Part of a small language model's weights.
Size: width 224, 4 heads of 64, MLP 896 SwiGLU, vocabulary 8192, 10.3M parameters.
MLP neurons of a small language model. Each row is named by its layer, matrix (gate and up: input weights; down: output weights) and neuron, and shows model dimensions 32-223. Each number is 500 + 25 x the weight over its row's rms, rounded and kept within 0 to 999. Numbers have three digits each. A neuron's up and down rows have the sign that makes its largest values positive.
After each neuron's rows, "fires after" lists the tokens most often just before its 100 highest values on Wikipedia text that the model never trained on.

L5.gate794:534524532500500511432505513509485483468529486506488482493495477493512503523506518509504513535510499486483469506525503503480520546464473524516502499522502550516556538477530484469481511503484510476443447522532515505511449525480513486488460488506478477523512441467550497497552500502486477546523525505500511532488498499498505494499518495522486490536535491484485524528530483502507539512494479500507488500499500507497503505507482510487524425483486485465532464416498523504468461533480506490493508493499444507494489508451507500522468488550481510471465517480526555478467505483548473504
L5.up794:488500510492498562491493499530467485439522510456532500526548455491494528422479506514437489516506495480470503539486496502534493468497505488492501497512467479487515488460495473490504495495495495543495547490518516463477505499487495519494491503509491453526489505479486507493546474496496484511492490453508460491485507510522507482489464486524489444519495501489506505559528491509476491505475518473539535502490543473506501486515499440502510490509495491501502516460491497481524520499516503484536493471514448521505510534453501483470461539578505516488550493561528512485524521533511500555
L5.down794:523501480527507484509538525505512501506545473464541510514509504434456455493515511537493508507457474440519471525483493470506494521500479482463479508512495480490493461496502530470513472481503532520453499544524480505517520483538515545493474528526470495491513470480485494526486456530522504481516486502525511498508529509485543449543508555509507505512447506480522460501522494487468516508474556479515545499519498487517487532497465511509488468544490497498511487555504516459496502511506519484499463480513503453494498492494517515483500472535487499483514472491526475442515494462523505532
fires after: "-", " =", "\n", "\n\n", " Website", "="

L5.gate457:496496474504498491495469517476492434512495480494447497503485511540512529473486485478546541536509509506510508515510502572540562493535458466509483497517557496503475489511487464537493441488509470505477521503508480490505488523497537514471492513493494483523472544492529469472476468519451499497532494494479473478470524538501495537477461472491456486516495535508524534543484520485440490504506515509490514529527477540493501517500478521513494480503504529498516495482480483513482483544515478513473493513531503475485467541502516479545509503487500509494438518499538511538530572481499468536
L5.up457:504488486527511487488544502487527497518463512523466511517547515472497517497482480527496473499473525471504497473501456499526480496484495511534471517488535488516540509481467508582492444484482486467519475479514514536499558501508433475503487505526502511460494468446494535466488480496498514531477476521505505493496515497480519518463495553491540491521489484499504467479478468480488447544474501543490445513482490505514508521550492469516529483505475517536501481546509496514487462529509489529433508489479504512465517484491546469518523483467507491450519486530504502535460550448469501509
L5.down457:506500338500531529502518522486498551510504462507459509518512512505491503494510539508539469493392493464498473555491504540507491522483470486469530541498514491494540511504515453503506524458468527486505505506513498454511482510499498491533528511513475525523479506478492500483513514487490525512501484503505477534489463504520532420478510469512517512513493504483505509507513512521486495506480508507517510495490485505499500507488431519453485467531489482487527489488500510479509511567501470487540519494510474486530486490502507515499486497477501501503506492516483509492492481487524489488
fires after: " the", "–", " The"

L5.gate709:529473523484487494543481555534496457519502495490455496496524469514505504525510486498545505486508515506500510563520453474498524528503466505494498454497497470491512498522511504512501521498486483482444501536464480509459487520457528472524498527485502467470477479538556493491466512511495487499518513506503495510486488475502453482463539460482465527495506519505483517538516508494486516476481513538512468480543487525480499498503522491471483528469525522531528463486524488475500522513514529505513540533540511479513461534515482505507488497417503484495494463518496592523553470522489497465
L5.up709:510442515464467500479512503510517527480497523475509502507517529495509528506509486520503483504494552535489493554540528473505525500512464473482482500500497505510519506471518491494499512538482500505455504542510508504490485499496458523505508539485496493478474458549504507466486514538505477443528541520469506523489469495502493490503547465497490488531494534522474485507528506486480542504514467534481483472471493522487524505509522503505495489532528466491534507507536486553488535502528507511511481564503537500527512489471483453516488458464494431500521477492503564485528515530494535516
L5.down709:497491459466465459499524528508559519488453452511518497535507518461503533521479487502498518476481482554512532535533529504520489504516509515460528481509486502484500514463522502481499491544502513510466489549502479503505506472503455500465506504532532471479552488555468487510488497492528477469501512518455504473471491499531514524529531536530535474533484570501480486509539511488505512480531462493535540513530501493513539528516511465491500498474509515489477522493499510521513514488502541500519497536499549480525432501508507496508482528475463509511458532484496522530556528516480501479
fires after: " |", ")", "\n", " 24", "."

L5.gate152:467484518503484524499540504488510458535461502453514494484486461479495483489505498485500519531504526491521513492468510490541528529496470490456458473510526506473539526534516508496510473459478545483475501467489511517501532488456503510524483509496495493528515456465538490528524510524505529496563486507506533491523503510474461494457544504519502524524561487531516517540496519518479480480505575541501515475520497505509526487560527524471511476502530542506505469484521514500518469498520496470492470530497491499466496537527514487540518513492514429485529542531528520489502507483521476476
L5.up152:557502525499514532504543523499499503485547475491499506510524452496529482474520499484526537503519515479485540516473523500459486509557503472538474498478503515482473464531507522461479490487539503520515498541506490476447508489474530515536487523501483463489486486480474512492467509481499497494457542477533492491512474530519484557522488498443468487488496543500527491487506465466469508501466507504501511554492541497513509489487492496539534543504497506495531498488590478481525521517496481514523499494496472514495483498443534545459500496459500466512516476531513503491553522515478553491
L5.down152:491494566497461499509530502553512510450483493503482507541506533506503507466506501496503530489567504465549491502511511477499498507511501535490451513531446494452457488503510552499551471475472542500494502537486504497477454511472510515520502501463491454509489533489495505496510505501470495505531454501547519478531515493473508485496503447488490442468467523491542453495496469512515477491515431519456535485525505493484468473490546519520509535495501512513490470500519486512498495485479478481511468535543494556487457497490537486463474505507495465508461490485506485489529489503544475463
fires after: "\n\n", " the", "\n", "  "

L5.gate642:476481531492536510512493511460513503557504486498455463449460500498508496509514494466527511541525545523492482511508522513515470538487492528493479510510465478509493584482494517463522547487508531509441512519495521518466514518483492495535534484479527508545494410525528493501533518505461474562468520495484493518486476548492469485476481474512483478512487505535514484506504493523421497535482503478529481446508493530515546523500504513497500481491544512522512482488490499470468490495503508485480458472473526504499496487519505529520471532487510520480484497482550492510483525481523497467
L5.up642:513487510505505524503497505486561545480479499477470517493456465494496495452484470452455459516508522541494531470480489511482524517494559531506495499467470459496509513483488493489526549491514538490523507521504514481483474504497469492498489507559452491522523497488496489517490475483476492515515462556533508506509492484508498477518498526496533417505474484513496502429516499510492495469483526503525520486482515532513483502514490529479505477501555483466472504483489503462551493515514475477471501503480523493553515462485500521546530526513514540472495493523467520498496477454513454482
L5.down642:489501468460522533507548509525521536501503475502466505476509493525525514497514495539540480499468497487530473485465494468471510504525507482493454519507528497482519498496479547461551477483513496481531439523486474476538482522492479467452501541515453542525502540482491556483533499502463512475481501510483477513487512513442511508481494512526525463512477479508489501529502506496501476513578486481532523502495464486537478514510482499484485510497479497477492488503495500520474469573528502527477472473465521491537489526491490509487492499503480460453476495491559530521519440477480520523
fires after: " Su", "\n\n", "\n", " (", "-"

L5.gate734:494513502505503511524564561510494501543425458456469504501529502502515441533457428467544493509519520485496560510489504532519495519564501515480523478487493493479530499526496439511518497488524549468493478516491502520508524490465514507505483513490497497500502495459492514512545476511502497483489510490493486490513485486503483517542494529521442523550533494515503500535506526536467502534490521524489450523527536530497516490542479560534498472510519506525513510495517507488577477551488486480515472524471465501494448505501499483492480512514516514465502476543489491525497513466491496491
L5.up734:475536494471526499469573465499544512478490472524473486499502498484499500523497479493467486521505489512483514503485520511480519445550492517514489470510535531478522499486485478521494446519492493530523515529509484497518478493530492479490459488494506497492519481494479490513492522511546523491476529505502503484537471502549498489534463501452447509482537518501534483515517478506515571527484472521498529546519485470529481491482517556538498470530476526485531493511520476427502462555527506515508523506504501460483510470498502481486429491573492488504506519512470495529462494491497491488
L5.down734:490520470480507473477468515493464499456515517453490482493504475477481546462505517499482514488497475489510482519500515487490517462524523464525490474504511480465468523511485514539503506559476431542518502524502535534512535498538492456490524487503483511527481539530498519499522549507493556528482473502517506454538523506498511492518475466530514459496502505522524483514521478469464507508485489499499537521452466478515452497532478481528510503552512493502468510472529490454483488480524505522552528480502512505505462513531520499526509535500492501514499512530472522506523535487547534504
fires after: " the", " and"

L5.gate780:547487553468518501502501493514503519493487510518519514485470482458503490509513495463495502508513499521505485503536498500494503514502541497457473538522524489514518552501496527436502481495537501488439505479462464472502493532502478488500509515510511507533469527495518534575495506571504519543496524494466454551483476507498460485505526499494539500499487466544504517523516503474512477496461471547519485511497484489487533518539471466525483487531465482535487522510501493486509526518530546456520495512514465465531489493494510541511500504495500470497554518470477535508495484495532464485
L5.up780:494519520516513519497537512525535532487530491483469524503487519478457515458474439498505474527506503524464473498504529501535483495524475509532467506513482477508486466510519502528464504542520528563509532508553468465497475468464482531538478496473496549485486485529522537584477497493489508516530490492529516519506523511511526547520498513459521497490523540528478478480449511523497514499527492482509517523464500499484530489519503496466501508487457503484503467514527495514526493537491513493456543504471475491490509537531454516515488502513524498470497476474512521471521502508506478473
L5.down780:497464450456504516517515469517468507520497495478524483468519534508549521469496485492531505539427521506520468486512487484503452498518514531511518482499517482508464478480524492523463481502470523507451534508524469464488547521477517508486509504499467453523495541459513495486465461520507490480521482496512487508512526524519479474510507589499548448521502527505538519509494508507500533486511497456522492504542567493530475508493495514537522493520497523505522469490489469528532554489483514494525498511514468480480494527484500513509481500514468475491532523512487467470508510472525472512
fires after: "-", "\n", " dis", " W"

L5.gate711:490458500515489461524553513438511458518490487498488463513472497471493457473511513475455535517514528517540466500442503507511472491498474531479474531542481479471534504483489492491485446545516520500492489493477451521490518529490494495534453496494515502497503494490534500515520453502491524527520534457492495491528506531487490508476467539506500473512518561475523520517484478502483474477497510520539510538529477494523523473513481517528521483523503482485540518514492479537476486521529543492495507493474490468514463509482476457526444477566498509481527541494499523549501481481512509517
L5.up711:438503466487495486537499500488486501512521516492514516546456535472468535508512479439502482511481561518516500484475458483496476505471490535506479483547494515493510489493429493480493489507511536477486505504511505535503539457498506551487453488502533501491493474496504501519552455502526528509523529502497508500513487476491514510491507499529477483498479481517502475467470485508500494508516472510469505506469526468539490486498487566515497499513473481469521494520471532533486488504493489469506465513475528499484505517488462469509453468506489483503533520511494497516506505481437496510
L5.down711:500497419499501509515504524506474498491523488512552490490505508488527541513516478499512489478327483478475511465539518488494545507478502540528533508496519492485487488522473482496505506507532481486500497505477526527461490488516497539504490515485544510517473525515499484507476516513482512514533496511521485511510539496508516516517480483476504511504513492520516485468515520531514502534498465524541475492445522498556450445466495477534507483530479496494495503516462509490510478518526526467475499517484510502503473520528501528544525535477519484522518495499520510451497483527475518498
fires after: "=", " the", "\n", " The", " and"

L5.gate446:524495507506555478454509485506453489499499520507461467484480513485544505506464529485549517511505527493466500535474489510478496519486460523437518503516511484505494480541514499471524517459513519518438493495503512483487514507487551505511467503483476495524457445509526516468499494505471507518575531489501473496496506531509474491504496492507486532521534527502467529512495527546450500509456552526526486500526521491493509513522452499476494472498484516510493491506527458479491527510527558475457553512508520488499508520547548509519483526460536544507533486518522586505499489498484528460
L5.up446:490493499445525492475498522516473500486555436519504489556473539456471509504519515506475469498502518552432524488534527515435490539498500525527462503550542510493451481482506479443510463484514494506486470505533554482492516515504497538486467474522509506470530489494486508510498446476511491518516508494496495502512505503494483475521490538516470489493480503482510485509505476501493503542470517484502505519485550480486490508514511560499501438531491487507525489530520516564545501532529517483477516455505506501451491514503484491508501528475492556509492483513472531483501467487501534495
L5.down446:514474464492476517447471523485503486529504488516485492488509512494521530470474506500472528466526481508536524511512543488456503496478514449489529536511479531472505498494497470555512507493496512510529518512516516520523514528522476551461535513504523459488485499505487504503502532482518488470483506504503487494515526486461524491505477500515502500518471504444521495481444521514512528482496472467471488501473501506517504504461479523514445533487555523526518544488535502478494510502464539516502512486525481450469437513482448512476534477525490464535499453484460535540496512508518503497
fires after: "\n\n", "\n", " the", " at", " was", " is"

L5.gate675:514473535496476490504526585457502521516500455490500456502480496482480436512497486493499525527532502473547490529472481523514485538460510507458477485505469495486514514495470493526502497509466529489482523492516496523463479513497510467545503500522478510498521463458523500508506496562519471503506509481493505514538502505475513529513496490536506501531503524503504492523499510504486470513475506562486484531522516507538457495510523514511508462497503535473494535456544470520521498508505514508523432499468479495489453493502477491501440524491527490464500521551464473514465526480488504513
L5.up675:497498511494518507558507481509519549480542513490511482521450476511504498529492517480503460514495489501482470501513531501448482492525524526530511450523494524518510465480465485499464507525498504494506530511496502491487491445552507507506431514503498465536527509499511478508491532549522487500536480518511496474509492465522498580555512516519500504511480547508506463529489487532511535521478499516501495521469566506522445493500507518499533495506507530451528517490526496527501526500511530513506534511468491496494502464518503515476415524498474483512505467462487526515473526466473470470
L5.down675:532461507496497503499482521496510531486557473553522479509452505481530537501467496463489502505466513494455530489498500503470518491482480482486480494477476466490462476501493534505507499507470513454461504474474533470534478509538490498484524528488509443495487504503501513513475552532497512526498526523520489496549470500518474535508476509516525483490536439506508487534523508473490546508488520503498496493528574482508523477520502529503557488514510530454491469478473454500486509477500511487520502538476494499498495463492518500504502520500503463512538522476523501454430494488497532498
fires after: "|", "\n", " the", "\n\n", " The", " ju"